{"n_layer": 13, "d_model": 256, "n_head": 8, "n_kv_head": 8, "head_dim": 32, "d_mlp": 704, "vocab_size": 514, "activation": "swiglu", "norm": "rmsnorm", "norm_place": "pre", "norm_eps": 1e-06, "positions": "learned+rope", "rope_base": 10000.0, "rope_fraction": 1.0, "qk_norm": false, "attn_scale": 0.177, "bias": "none", "tie_embeddings": false, "parallel_block": false, "init": "trunc", "init_std_qkv": 0.0297, "init_std_o": 0.00583, "init_std_up": 0.0297, "init_std_down": 0.00351, "optimizer": "muon_variant", "lr": 0.00992, "beta1": 0.9, "weight_decay": 0.02, "lr_head": 0.00492, "warmup_steps": 200, "schedule": "wsd", "decay_fraction": 0.735, "decay_shape": "pow", "final_lr_fraction": 0.05, "batch_tokens": [32768, 65536, 131072], "seq_len": 1024, "doc_mask": true, "train_tokens": 384800000, "steps": 5535, "dataset": "wikipedia_en"}
MLP neurons of a small language model. Each row is named by its layer, matrix (gate and up: input weights) and neuron, and shows model dimensions 16-111. Each number is 128 + 24 x the weight over its row's rms, rounded and kept within 0 to 255. Numbers have three digits each. A neuron's up and down rows have the sign that makes its largest values positive.
After each neuron's rows, "fires after" lists the tokens most often just before its 100 highest values on Wikipedia text that the model never trained on. A number after a token or word is its count.

L5.gate565:155121111149107133173118126141129121151137171114114156133084125134153163089121143173182161087116106061107138124096137140154149122126122153105128126108175129116122124141135105091103127127140146115142145095092148107089149153129122113127115115138116137123101109135169132097113138124112140098
L5.up565:147131170132138122147109139107107120092139133146119101141121069131177128121090092106126109127120106109130143137121078161140157155085103129113123112138117147096126130126150107159155150167120108133141128107128131133119148141159155118125133076114176097129141168116159127149023150104132154118
fires after: " b" 47, " B" 26, "er" 7, "b" 6, "ro" 4

L10.gate147:102129091169132163096134090146170115125151120123143153086149123139141101133102124117112140141158134126117131128134113102130109134110121137133142186197136079104166110126128111161105128148146107116157105139112138134179135090126117129149173147149106144119166131133074092104159144151137116133
L10.up147:118141112112147105119087146131139149104132155148130149085116178122163123131133129085129157106100094107137111165134106096149132119131164113084131105149156152129108123109103169134108160140125147104105097184120134135108131140083141136103119142090152152134160109131136149142104149079129116158
fires after: " g" 25, " G" 11, " Y" 9, " de" 5, "ar" 5, "g" 4

L2.gate107:110143112126134147119111135121126127170098095138089096160108111110091087127135116140147150127120137110105117124124096169126135125182114165133118197113119104153150105121060089120152171159155126177131119112134103130116143169146084107128134130129114122103132078096124102114149114113147103136
L2.up107:092170135130129136140104159128107124154128095151123124193143133129102097128104113153146175118111123109142120158106095167123102126189092173073140182151132097131124125143086109116144167127129129139152089104133107138135120133143115086170109157151088128085106103082129117154153107098154091163
fires after: " s" 23, " S" 22, "u" 11, "t" 10, "est" 8, " h" 6

L2.gate349:139095148098118153141154202137166123139133117125082120148157149114146152116103156161175117161135083083127180124153100166146118125129093078102161119147097156149151110118158121132134168166150103137108104125068170071113113125123131080135168117145105132135148113135106109141140115116142095094
L2.up349:155110144131153130116140160104134132119133125149115136111145116096136116122100151178127141171177085114107169092130087140106136110106100074107148110149122155129119102112133131115142109112147112138105125163102137059100110153125161130129117125176135126115140120130109084125115113161166083117
fires after: "ol" 42, "ot" 5, "i" 5, "c" 5, " R" 5, " l" 5

L3.gate24:098137105065107110125161126165126139098093108129151105120117121124126154093142149112136145135102077190149132122172142153169136113091122129139112126121102098143150116100152147138166075152133140158110059133113145140121087114131118155108142125123108125150133133126173099126120127138149145177
L3.up24:130128080108067104133128158133125139115109083140096102150110124131104117114118119112138141123130097157119109091168116083090178127089135125138132134119133131137154133131132127129145097142123144131122100163096110120137118131144109105078169126111113119159119138130163129144144163107123143194
fires after: " s" 43, "os" 29, " S" 19, "S" 5

L8.gate415:135153097160111130108133103120134146142121141146119158144102105207143124149168145139081122113107122116167135161149143169164123135124129151158107166132110088146163139154155101096099119155124104185092128131124166152137139101082108140145126122130102094108122150108144107136141129146145103101
L8.up415:063135104113137120106131087141126104103157110120128114140153100178169166164079100160149117162160130127119118115105130098119155107133055114131121165122097109135100094120134116139107136132126147117140146125141102149121115133088136123127138165104090115098082131123099091112146110155181128129
fires after: "y" 11, "in" 10, "l" 9, "re" 9, "un" 7, "p" 7

L3.gate361:118125140105123110137137124131174134119110111193115158117098107148124114158131151107149116112099128080148123094138115125149122163094103158141085144165103093088133138146114138110127130168139115121114133140098114124150116130114080093122142104116078147127108142116134073118144122122182119188
L3.up361:129125148138110131159117109161120120105136091187098161151118141106123110155119120144138139117131101067148129092134091126108115128093096127133123142154117127108150141153120128078114122145124118127123094115125104113112116131131118058136149104103113122124122142112149079144154121124164138155
fires after: " h" 22, " t" 18, " s" 11, " S" 9, " T" 9, "r" 7

L6.gate280:157105108131099120136068106101135121191107122136130132108104094162139092164144128161166150095115151137137174117093122149143160154095140140116130108176132136140131126123112134099140089117118176142092122129139136177126129135138147135081154148085119131126151120099115151122092128078084153151
L6.up280:103102118167109109111096146115124105178129150138155122105129101137132083141171125130145128109118085146124111141139107089115126155105139138103131117177106137159142127157086085158142071099128143093081128171145109146141141136168137167161100151104137147132163113093148124109113141106127121172
fires after: " p" 24, " J" 17, " L" 10, " M" 7, "p" 7, " l" 6

L3.gate588:177119137120128151141174086142167120101141111135130154175139172100128143150153166158128128121107073102139145112157103167112124094143141147123101146144068127104134125135146150106157137136125133117153100140113143113126152099157123150116123158125110123133147131113076117155160129114135117109
L3.up588:129104115113100133139137108124132122135118130150144089159142131146104115124035136150138124151175133120164119072142073099108119136105116103169120088157121155139134121101129152159141145169140150145142117119113128160157115148133126093145149131122118153112117167151135109162127104121140097132
fires after: " m" 28, "i" 11, " c" 8, "is" 6, " M" 5, " R" 5

L6.gate544:123150135128115123146097117114143109153106145117129107138105114149121124109136138103150126115136121146111100142159154060156122116109134137134110099145135129183132146160126159122132155153138102120126108102119119119149160106135123168087115165099133125136132119155159118111138114110159089140
L6.up544:104147136094125099145155146110139135104144116174147156116074138134105136104107154158136180125152139149145166097120126093134167150144138125165116119123179121132137163160105131129089129123135107188105113133135104116108124127109127109130127124105161134104112126171127087101153079114096085139
fires after: "e" 24, "u" 23, "t" 10, "l" 7, "ed" 7

L3.gate342:171131076153103116134163128181072146137136123123153125131113167132134099127118111130137165133127122126124113105166142079156119088124135114155143153133116150105160092165112089120170158120135121151148103115100154153126130125110136087100125112144137140137158135119080114149117171101110158132
L3.up342:119109080129153111137155120146094110177114140124133123143159151120148135148128093137149164147114149117101128123177139110159144126101117117114135163180116118114150116141122062129131144106130159127184104100158093137121134090149123071125121090125137120154160180134113156137156166066165116114
fires after: "f" 38, " O" 15, " G" 8, " f" 7

L8.gate77:121144137118127095096128125090172106119147101113145174126107113135149135102130077118112127077179136134133134103140115112104095103133157132135115096158146134106143125156141141079123099136114143148139112137173119121090114128105105163127139086154166171110132115119151155116099116116115143117
L8.up77:155158135127177121116148133151101175135153107091127161150109115125094122136134108122134144131129137138102129144161136134116125135162100153105157130130135127132134100102091148120147090152166119119156196101132131122119192134135112164114128107164125106144117161138153098099127081162149127094
fires after: "ro" 33, " l" 13, " r" 11, " R" 10, "le" 8, " h" 7

L2.gate198:127150143137141086122114128117118124132159145158131118134090087129094112085153150080092156159150127104076154118119094135081177140116142142116127162107082164081119137146122133140122117117134173118120097177099070119122131157101118165101119121130088115140152139122131152138126102120134121151
L2.up198:092142204178128115102110082080154170111165081141128112104089131127100114118139151079108158097156121091094156144149132130137161170129156161137131121101109155083108124125093159142127092133138131113139162127116077127112144139148124137095119110086100121126158138160116133122145119132138106145
fires after: " " 70, "–" 12, "-" 6, "19" 4

L5.gate289:132102137137152116156118075165105082098108119145126153144120156122144096072131117135171105156120141090141135137117129165160135121129141138084171103134101124176114142168136116116159150154144140158160125158103167136153150132116130135126140111081151113116125120140145128105155103131133136130
L5.up289:133163129126149078132154135137145114148154136095149103209149102145146140156128133140142113118125157137107132139103114194136186153111150150163150111108133169134127135129099173128158116140161092126165112144123110156115186129159133121123151128121107126119143100148116097098116135108096102127
fires after: "e" 40, " B" 11, "le" 9, "ch" 8, "a" 6, "ro" 5

L5.gate416:108092103123147125115155148153155143142161114125137141136170146150133140164114096153098142103111114116120110120170120115126148162181137143158167125090167129138136128115134055143114155052127118128120135128137081154105120138094080130080173139130130101109143159103037124140146153142164112124
L5.up416:130090135140144085161114148133118153133117125110162157102107128146107133147125116133126105160146107158087094107141081077155098126133135147141123132122177158134133126119104137139130156110137113148146146085139155110085112122113098134118126142107104116112116096126134152102118160155148181144
fires after: " c" 32, " H" 12, "us" 7, "a" 7, " G" 6

L6.gate295:056135114105095125112135137114157166129156183099159161137152136129120130108074088126148116148110108147153122140151150134124140124181126156161153137103116077173179111083172137145119093115108139122095123136092133146135122103113151112099163072120122136153124159146087088140119130150118138116
L6.up295:117126126134093173118085103114148125141114132095110116114122119133101146097122127112125118135128150147140132117183130108161115126121111174123088120110082070119165101154153165098092135130083135130158120154127091151139176146122127108091077084136180141113148166157089146140134131119119120070
fires after: "p" 30, "en" 13, "om" 9, "at" 9, "on" 8, "n" 5

L5.gate559:115169127141097110124103093077110122124095087150083126119129125098166136139128166143133137105106080133146136144121103125118148141085136158085073107115099129115081151080146083121158141090114114150106125144114103162081132111148123132110173139146104098129134121080118091128113143105155085133
L5.up559:149115143126062122101111136134126181114158110093081157151143137149103093131116148129111137128133068151145145127151126124094151158112138141143137090065151118164123108138126153122151136108090094110123131143104150121131160113128119122121134122085119132123133150125123079161121120072152119131
fires after: " L" 14, "r" 13, "er" 13, " K" 11, "om" 10

L6.gate462:058117131121119156133135101121129114110100107124091094131101128084138140108120128081108082097163167140118133130064139120153133145129134127141110143126117108104115131119077143114119145129108123121163150148107121079143123138115130115175123139122113096141133108192150122072184121146125158149
L6.up462:140109077123172114154081122160071153171123151114101121083106121131095133147104097130135095114101109144122119148148094164134151081163163125154145104115096105108159130105147141151103109138130115102123171121105149136128121095122111138146136155112133161105151116134144123117112131147135088106
fires after: " the" 21, " C" 13, " The" 10, " St" 9, " A" 7, "ot" 5

L5.gate393:108109149107095076129126137128147106136128105146104127112147150161108101154146114116094144169149117100100176141114141119146152112122121137095088129099106083136076138111120074126103147095115144095139126131114144161091106173192115171152159124136099116093130148087166134109111097137148130140
L5.up393:121100141146104126119126165154183135133124108133131133123128094117100098137093146120105125116141104150132130132128161120122167184162090121139150127075124129136163153154103145080073111137107112124131129145153091153122123133157155119126138114115138124162146078129148117122148104138108097165
fires after: "r" 23, "g" 9, "ig" 7, " L" 6, " C" 5

L3.gate61:152195130182150109126189088135110121123126161127157156144119160107171100134130122158161111118148147126102123131138149105153183098126176157116101154154138119136129140166109089134151141095087121143115166101144135151125163153102118115136153148123129158151119155154087114150143132169108136117
L3.up61:164118116124151122158115120126113113167079150124144126140101182135129091113081167082141123130078132123128104132131135147144124103142150101102136096130124111108094105111161112133157136138133093128165118113128106132129079129116151116109137158127137140126162118099097175145111146088100124182
fires after: "g" 35, " F" 23, " G" 9, " C" 8, "o" 7, "f" 4

L8.gate382:108110147110141149077142115119110125093137111160166113116114092160142158128095135150107136094137158148131094171156150146146118164135143109121138158093099081132186136103121121147154126128154134150103122101142096145117132105137130101108142068179126103123139104173117155122137104141114129129
L8.up382:111123111098094117110133114117130163096103126166117132100110141147122159176099114102129133111161150144124153121132110131170134141149138119154158112090132092118135146127092099106136152129132130104154122118118170179145069152123131070122111125156138107142142155174142153170149137126129146131
fires after: " re" 26, "ue" 10, "ct" 8, "e" 6, "ur" 5, "b" 5

L6.gate460:104124186135140130137155146122126133102142116150145110158139161149145156102111134125122133135126135144077170136089115133157093114180160096121111153121118132092132119133130096090115118122120100111123128102114113139126171130109110136112170174111151110121135154120143152122077145126135130134
L6.up460:105129154192155118146135105134132059141159147101118099126105152093086166165144101125106146146133119110121144134074083108135120088134126121106128116128111100106126133094077082092110129100118083108108139163092144144113137156129099136126145193134105099132147111128120147095111136154147121128
fires after: " h" 35, "r" 21, "H" 7

L8.gate655:121148106107137159124121141085178138161125051178082069112110127169117159095134149143156128159128138110169140117127106134158128151123124167115094140145121122161095082119142145102139133172153144167119134131122085134142137092176125127130121090114119151105116125166139132126096122153131128111
L8.up655:159126127166148177104098165134158142184136102165110132123111133136142092117119129108119129128152111104126119061156122120127136142142130135113136172169091119149097131140100115153160172101177127155149093136129125087125125146112106103138108127167115151131115125143145138192116149146121112140
fires after: " " 19, "un" 9, " s" 8, "-" 8, "t" 7, " t" 6

L2.gate410:130109113122108130136090128109134112132148185077102094101112100198128126112133082115109132127119130122150121119135103122153119128144164124105134134168128143134105123150122105110137124105134105202099145173123082166144148140173142155117118132099167143134100138108132107135125146115131149100
L2.up410:126088083104132160134108127088105115137140149108113123146116133167132125111146112137152142107116128120168167129128131109155131124126168117143128150163130154146109112172099107097138115120108095185122162186137110154154120138162119146110116117087149159110126146102140097124147133128125124074
fires after: "p" 34, " p" 26, " " 15, " P" 9, " L" 8

L6.gate94:133111103165119114137124124159112136165119102090108133109129089096142117132138116107121120098088124183130119130113077144115128103145142077147144098125127097101124113106112145126101119157145096126165072120144116137126120120135153134123126118128130099155110122063116127127142163131125156144
L6.up94:152123135129128155144152131122117173145125151160125130121152147137111149123150111170100161115121161138112138125136106110119110112159143160148100092121143167127137143157084114103130102118159132154145132109085164122158137139116174131101153133117144143172135169084154123138141144144149111123
fires after: "ou" 13, "o" 12, "4" 11, "3" 9, " n" 8, "ar" 6

L2.gate402:154084119147110097145142083073149143114106122165131115097122122120112107103068102122141100117118110128136127147113159191141121156106125156090119129181131113111114158098133103122105083156086125116096110122125107153160166186110155117128140101116132133107154143144113094107171139110104144134
L2.up402:153115110154113118096162136141137162114149143178086157114149166122139082129127138102125139125120120106191121115138105130110125149115164112110131148093183130130143114103134146106138155136154151131111104114152122166110119143128131117145167145110143112133118128153103111159150161125151141188
fires after: " E" 48, " A" 20, " |" 4

L8.gate680:096132123130138109101115112120132122125104147161083144126128131112111144162064148135145120157117120146135144111117109148094101092118092106113119114117113117113155132137119154123149125160108130111144130136091173107123125139156131150082138153112161083124136100176126126088107142136145076151
L8.up680:076129095160149140114119116103073104159137106123120128148140139135109121128090085120162147099157150124107143080128101120158120135069091092125132095090095106095141151103086123124120109138099122103130128131098127127121091130171121146135122133094143088144132106097137145101125144142112095149
fires after: "r" 14, "o" 11, "ot" 10, "et" 9, "on" 9, "at" 8

L3.gate320:125119149125159135113125142110101085091166156119143107109083079124098121116171136138070108174140108095089160125113066131076148169137145136155117127097128156126145115167141149164142141117138150107128140143147094078130094165138127139127106141121125110105140121125108153157155123107111087136
L3.up320:083119170138127123099145110118122137106155125152141077076071073116116148115162137107146145146128101092095127112145143132110125125152180148168121138108124138082110098138139149200104144119126130147141132116109103111160080149099142108105131108139130126115135130130087121149181136119138067158
fires after: " " 76, "–" 15, " (" 5

L2.gate597:104120124095107108108146144134122128151161098131138086080082158101132088157114144092125114178112097090094097127106130152099143140134145152121151130108135122102168155128131144126132134131089134114161136081158106116107097156130144127117110132100231098139165125114161120184157109100102102129
L2.up597:127118167119120140102148152147125153144154073139141119085094129105137077166123130088141144154106128107099093119148131134099149140171140132127116137116117131110168141137091114142113140119074132088139113107137096138126110140139153147098129130110185063133154152085107119176171135116116086147
fires after: " " 70, " (" 16, "–" 5

L6.gate43:131145105087153136116110208080136126210138134103136126145121135142117155098124155139130093133097121117094100158116102104154120114112128126082109126127108117091103131090142126108152115122130168128159108118174141158130154138105127167129115122150153129153135161170133109115137100117166135149
L6.up43:130123106117109140161126146122157106198114113114147134122139108155075155101131139123124121141119082146087124120143126137135105117148095142125135168154140082113123123156141083149110156084109120124157118082101128118122115138122128088144163083123106152135111147101114097094122117143102142111
fires after: "im" 13, "our" 11, "-" 9, "d" 8, "or" 8, "r" 8

L3.gate38:109143154123199153159144128162136162129128108171133147128130143130120115153157141137098142122129150175168142136147124136103131148143103081141140144139173168131140120083076141119113121110118086140103117132065144181130140102105104099112127105103146126124084100143134159136124157162106155126
L3.up38:125135159153167088113165131121135160162133142145112150121103190112088159121102160167102126107129151132114145135125128143113177163176097142130152143129160133135106120151099127122162113146093155169110096128112134136165090137080135136118093113119102133127126126123126154173185138139159108104
fires after: "k" 26, "z" 17, "v" 14, "t" 8, "av" 6, "and" 4

L5.gate580:099125134096122134180157134141131118133105103159139085064115138149125116140176115164145143120141176131162140173133126135113131153118147107140146139151078130168142120117060134122130093129160106155126159114093120096176149096103136153115172107112141129150120113121147161137128159080098131090
L5.up580:102165128142168092137123137129076148130102113152126137088098117140106163119122117178145148132163185103111087110147161131141156126138100137175116081148117183192152101095108119113137138109151120146107098150127094117121098111097103128113134137093111115124092095122134123119133086120149129080
fires after: "ur" 46, "ud" 20, "t" 10, "ard" 8

L10.gate449:110154112103148115111136162127143129147181106109126090142102157172140153136113110116108141129151155149123140127138177116146107113110149151139144136163139113132144090108122152110082125146168127098139142108115098085112132123151134180136098106153139142109144108116101118131116099110164107151
L10.up449:138143146156150118120125112118159164116153113156147139083060097111101091131152107140125158127096149156150130095156127131118144106107183131147128140133120134092118110177110155093095114103110167152128148130113088154140072136137123165118107135132125086145116178139123130112160121137133185166
fires after: "l" 19, " d" 11, " P" 8, "ill" 7, "ar" 6, "t" 5

L5.gate55:148124126166106100111116107141172124158100122123166106110101156118168142152077137110103155117114123145123152128176126107134089108131131134118119162124127116121118133115097121152095138136104131086095157125146126107111156138136135140124144123092160084128127151135071120131121168109114117087
L5.up55:132129146139141098087140103174170131068148132137171163111108125132144111164093156145116127104094148146094141139104156111156109132131120126104098115121139135189180137128135123146139095129100157153142110126133172172163153127106147111148104129147117118092104131130089139136104120107116115094
fires after: "o" 30, "ec" 21, "u" 16, "rom" 10, "ber" 5, "ell" 5

L10.gate648:128120104123144165126124145098132095130131133131141092172110126128141117092109106105136157137155102112118133099141145147142120109117124088158149122142129153104142092108113098136116109164139141108153117156143149122165151152120144136128100131205100124117129161103159111184165107137180126136
L10.up648:127153144181129163110104140098141160125132107145105113125127124120160129093110145072092171131129120127143127150113116082076116099079081160163123103116167155144150145136141128112118131164139166098149129118109116134084144077124088151110125111148096118092076133173108133158109097121103152111
fires after: " c" 26, " St" 25, "er" 7, " C" 6, "c" 5, "oun" 5

L3.gate73:103158144138099139126127114113058122115149142086113130119114099124131127152122126109146142122149135104112155143095142157138124139153154190125171133133109127131161135090150108140173111103108113116094110158170147179146124155162132137117183145121189094176141114101141151142111126123099125100
L3.up73:110141158140149131147100133086087123150148131124169141120108134132117136130120083112145133087129116074149146108114154156142121159142164135159147115141124130111150115138132088127146088062103148103065105164134175159120113124133129145137177136087179076144153130108123133139138085109096158126
fires after: " p" 26, " L" 10, " R" 9, " l" 6, " M" 6

L8.gate532:105145131110128134112131114163121115133104080118103094144123099120158131126155165117142110109106086155142129131127141113144146120134137089097119107102118112117124149129081116135140119123143103120128120165135151099141120150139125091091162122147147152139122164125159099118110132125155084149
L8.up532:117114098159141124129165120126121133150108129131104111121126101136136144107136110097156116158156123122116118103150103131098120166090165134140123072112139144071139142123107116124110107137149147118115117060158130119157100067111158137100149072158129119146083152130166152151131135082151107120
fires after: "e" 27, "o" 12, "est" 11, " n" 11, " f" 10, " th" 8

L3.gate546:116125143120167144145127103138122152141118153090181095101099120090125092145140113107137130141103113104156123165134140181120172131135123118131173128168120142128150123138144100152148120154173141139111129164132097145109153129120142107122149143084176160150122137165116124137120116167124117099
L3.up546:173125117097102139133113101153145168130113168125113144127097124085139116131089145104102172162102115160144136131152177157134107112144128143059118090144139156122133140114105136138125126179131122117113161157107150115068122130116138116148117146111126114130146134124153161180170139132115124166
fires after: " s" 20, " S" 14, " f" 13, "o" 12, " F" 11, " L" 10

L8.gate110:160112146207150133107109108104121087136138112158159142152110099143135130086157095150082126156157149121131159114160121152162144151140122120146149147142162132135198087143095092138119131117079126153124122176099116158123112109108083110078150095123102125143124145117120095127138138148130200119
L8.up110:144168106162130138103140134126132078149150088160130101107103103168154105188121158111113087148153101127148148145114118099142143113102111121123101156122179118148147128114069110117116140090175133160115130121091145121105130164113153168125118094146143091133140086095136102121127146127153148166
fires after: "ec" 16, "re" 14, "id" 13, "e" 11, "od" 10, "p" 10

L5.gate480:133143116155070094093126117106158120169146125080151131120106124155162175136149131125152126136135109132143169164149140147104156103084114114153155160133101112182172116146107150153148093127125095126079131078131132155101143112093112121127137104107132156104133128133101125139105148109109122126
L5.up480:119123129133147142116136116130141178154093113122155150145137132108140145116141116124128095151104140140119123150139123116139110108133115168140122107138127118160100155118125141103140080090121105129158160117132148114166164131114111066140127125126141128088154107104136156129135131161129087198
fires after: " p" 31, "p" 27, "en" 18, "u" 8, "it" 6, "ec" 5

L6.gate346:114093160116123173123149135085115184124099157148088111150103164157090153130101162100142111133127132119136113105148100099107113123129084125098113157145128084132105101150102150145122089100120139134135121142134117168158115162115128151120161127147156134146173140097079129128076135133123169125
L6.up346:101163127135174128119145135089126127122100116103130101141145142143111119124128136122128118118135159131126137122143168108127119066158169111156105115154167153134130101109160160160150116093162084146129123115106137129112104153098105133157134151096173160106181131150081111132083160090140106115
fires after: "k" 12, "gh" 12, "ing" 10, "is" 9, "t" 8, "od" 6

L5.gate520:133124159104101175130146109101104102104142153135139163098139149113062167170121121137141153106165161114137140108152142162115125143115135099129127136107159130117111133106167161135140132112127128140140143118170083159089131122154160138087108139121075142113130099093142129111158109110103169131
L5.up520:088114122107092125155142138101112147145126184151122111146119142115124142124146120122135094123130107121089123131138097095130134131146123147153144142148114086120094126161129099129116128185156154082143141115115105152107120167167133125104133103145135117149162115150143146145158124149101071141
fires after: " re" 51, " R" 15, " " 11, "e" 5, "im" 5

L2.gate251:127122105110106130161186151112121085134126135174087125184158117125152109137136130134134164135156102130077189150163080127129157147135129127114129117135110121163151121102114143129141135138147145106142100136106148142132119085137103113148125148119116096125115179098108118126117103128195114145
L2.up251:170127073168128144157189127106118086121116097156178120136117112134136147125096162128121110111174093121115138151142120128140170108129087114159111149136096127141156144094133142127133149142124133120101142147079140151154121082168127133135152140145102084144144170090082085104160119160167103071
fires after: " m" 30, " c" 8, " b" 7, " G" 7, " M" 5

L5.gate405:151057130157133137106121136135141124133123114141126129100134133137146179144149115099152209131126106115133134123145073075116169136100118083158158090052140121151124129115163140143123182131111104135153168089133123158119136127144141121118114138110108125124100172154143091112134134150158097144
L5.up405:145103191097150157156141160117133136127147164116107128092122108165121167081161117131130171132163133138148133141104112104135138108120120118130104101106130140154135121077122124165121167133134146148155139115139175146120137107135122120130132142141174096112114147143154092122146136157145122115
fires after: " C" 26, " c" 15, "a" 8, "T" 5, " N" 4

L5.gate377:090139100150150100147121129153174115114098145144128144071128103153131118121091103129116174074146129110124098121133124122178110156134139125117154144133128143175120142128114124098115062141112096129077100141113074110132119133109140085143132122092134157120148161133130089105125093127124126084
L5.up377:109152133115146116157121121149144093151103131161127144086100137161105156137130133112143139122109126104106131122133150127134121117156121096120125139127154160125113121151124087092077095140114112129087074169099079116165143103121132145134122143100145162100139136108152133149096149133141172097
fires after: "t" 29, "ard" 6, "ou" 6, "if" 5, "v" 5

L3.gate585:150142108120121151146149097102157123113096100105134103148113144104151117107135092114128150103105058112087123090100119119148161095083141143155077167147098126133132140124125102104115129150129099121143138089141157164128166136136148136130127123110126093137160125103181102182103067145091104116
L3.up585:068139115093081096125137109115142133139104131137147081139120090130123120124115096157117151121183073126132148110149131146123116155122142111130130162154126116151109141141145078085078103127101104145125141125150127149124175128139165161185140098127099120118109155111180110162113116099110083137
fires after: " b" 22, " e" 14, " E" 11, " m" 10, " M" 9

L5.gate666:133057120133118125181152092141138147130141128133118129146161081114147071146128130132081105145133151101090124125105126150111138138114136095125150147102162113102159085175114132114098171121153115124139088148101131123123154166154129103107136119104150153102139120174125148165139150122104085141
L5.up666:073118111166140098128103116119095132133085128134146156134142099133135142129131115135120138145148144107115153094090162135142137118154107173158182110116116140055122150095136174118123121151142090077117122140120110141114125139166108127154142127135161110123100125128162116151128143107082136136
fires after: " s" 18, "o" 13, " T" 8, "p" 7, " H" 6, "ust" 5

L3.gate641:163164126161121081128120123128115100115131189110165079131118149151145153127085116086112137104188089098080146121152120122136132088115097124107123136098131137088142113122142086186122110104140152123158107176122106106128104167141116142144120102138149151142127135113120126103097114164122116151
L3.up641:160155123165135109103125137079153149110113115138143143116133166141155142103095077119149163143093127095104122133140102131118151071098131082140112135130121119154167139104131125146103127127159136091090152092142113122095145084137119141152132110128114121087102117134111146099108130183134137158
fires after: " C" 24, "oc" 17, "c" 11, " v" 9, " c" 5, "g" 5

L6.gate436:122144130127145145143102108152096091133145137115146127110132182099109108111163095083103097139145118129116081113142144120149135153118119114179135123157151129136146106108086168128141154114137117159148117123111134104123102143169098126126140115087137125117097153178176165180144146138122119162
L6.up436:118121173110155088177146092136147161085108079153085152140122109113138127166141121125178131136149144146148154083095152135100146124170148116111173142142134117097136138114116141158087098133136089122117093113088122138197166122142127152112109131117119108113108121150107113108119131116099124109
fires after: "ep" 27, "p" 22, "ab" 13, "ers" 5, "ust" 4

L5.gate663:185124123148115130082088160137121163124150065117156134126127102141146069104128140090050125171123106125120144100138112086137113118125126145159121148098133153170161168147110104128159164107143137105101101117132124138126110129156090130108105102082130138112107130131128107167108155112153145099
L5.up663:139115100105132143132115173146121150161111113127145096121138128095150079098162112139089117159125091135128164105122114114158117071126125142124138138140130118133139140133105148115151196140124163111145118124128106132145107096144117140086080106121098125119129160182082117120073147135115156146
fires after: " n" 22, " J" 16, " s" 14, "d" 8, "L" 6, "t" 6

L6.gate360:097157143110150144119117160138112107143109142115162109144096107175094145128181142154147147109108073158139145118112172143127150150125086136164115121126146103124156105107138123110130151079160117116100104114170103099118118124078091116119143153101127139190147153154162093131125109130148129123
L6.up360:107097089147121117146135129109115147115121161132134157122142171138145125109107123139123137124105085190131142141145127101152135114158163134182112150176128129168134112139101118120126139155099085148148096150107113150117097134098145130161099133145159129124144105143145128107117157073118094135
fires after: "p" 23, "l" 13, "f" 9, "t" 8, "g" 7

L5.gate96:129092102108140112149146127073137161150181113128148117130170143102187094122117149132083172141137127109113128133133147110132125133124123155113185156146193111084138094139105136155126138137154133100135134115095074096081109144128090131083110157111114144084141145088122133130112153088172098122
L5.up96:118091140119127102151178108146100127081147126130066139141131133126167149145117110124125145084095098108122158118125112134116116164148098126113174118165142142115115136137078132151132087107158123114142123138128133124152118101145106134133129150132156171103157123087120082142135140101142114107
fires after: "ep" 14, "h" 12, "el" 11, " s" 7, " H" 6

L8.gate257:107101164102123111129130144094110152101141121144156154137113141115111125148126142109129136135075092108103083135137133107154123154060141117123151138107115147078137130117123073126136181129123110108110141150099129146117101156124127133116124152121171092096125187109098123135149140104113086155
L8.up257:136119117138143136093134117122107105082124102120174112093166107124151134117185109146095126193101135144110142158125133108122104127129072101151131100115159137135112171149131112094139107152149116160113101121141144084109147114117116134143132146153091117145053117140120106177099143151110147107
fires after: " L" 23, " l" 11, "l" 7, "ar" 6, "er" 6, "c" 5

L5.gate519:127089148105118123134160122153105101150167146124107122157124118108145161164116155143120142173112082159099150167127160144103122137157132138128156156125085135142142121136158141142134101122127121154139142091129161145088101123086114142135126179159128070120147114060129137232093112140133112141
L5.up519:124130115145138158140111144116096113159148127140157118166104157115116104181140158129126119176133109126148140142165137097162129112110134121171135139123129149137136169143134166106100064128136138091165120141143117118151104125133100126160129117129075098079150142120080139157133096131109112129
fires after: " J" 25, "h" 16, " p" 9, " L" 9, "u" 6

L8.gate317:142122104095143129144187131160150111130109120115088139145117132150116145124156054081133117150120099117093119123134169096156080129148114145102164122120135137125109116129106166154098115144130150122121097121109119133109129122119182145151115079095106134117158073139097122125119112135131110129
L8.up317:146157078115118155108109111110148098162133125138131137117121153116152153137164157172117125136123150154108126108132117089178116175128137116121115120091152128151121162117161108160124161141130156092130107134165123148151059156096112127121083115132142103101106117148108131134122094112140101127
fires after: "ran" 17, " s" 12, " or" 10, " J" 8, " p" 8, "e" 7

L8.gate371:173132133107154080119163107120093121137120129113155156129095124127114156161127145098173136107118141129090148118146126121132145129147169109102128156144144130128113143157127116169101138107102134147177169163123125136110175133139156106118142159124092131127111095079129154100180082124133125149
L8.up371:166125120083120084092131140117123153146107112133148117163114147123100129125131119140102153161117134181131065115154119098148104139129105118073121070151124131136114131113137192164139136141117165124090103105148080126155121107146131129126115131124189168109149155138154146148126130101138114171
fires after: " L" 31, "ol" 19, " F" 10, "er" 5, "l" 4, "f" 4

L2.gate462:148082144094113126124126112154146143160117148183130138154102133107085157076114081105161116107132084123141116124166135150143101140085152134105095136182167118130128137082122108110114147146096107145126139178119165099107158144103113092092123134133108131126129114119128133139134139128092180136
L2.up462:128094150095127141092151153182135140141105129162110129140137161120085146103109078127142141124162107107147112101167118158143106159077194119113124127164140117159140141102127146129108157166100107141139125146098144099108150141129126122112133116128117143114134128118130129168133148145096145143
fires after: " A" 77, "b" 4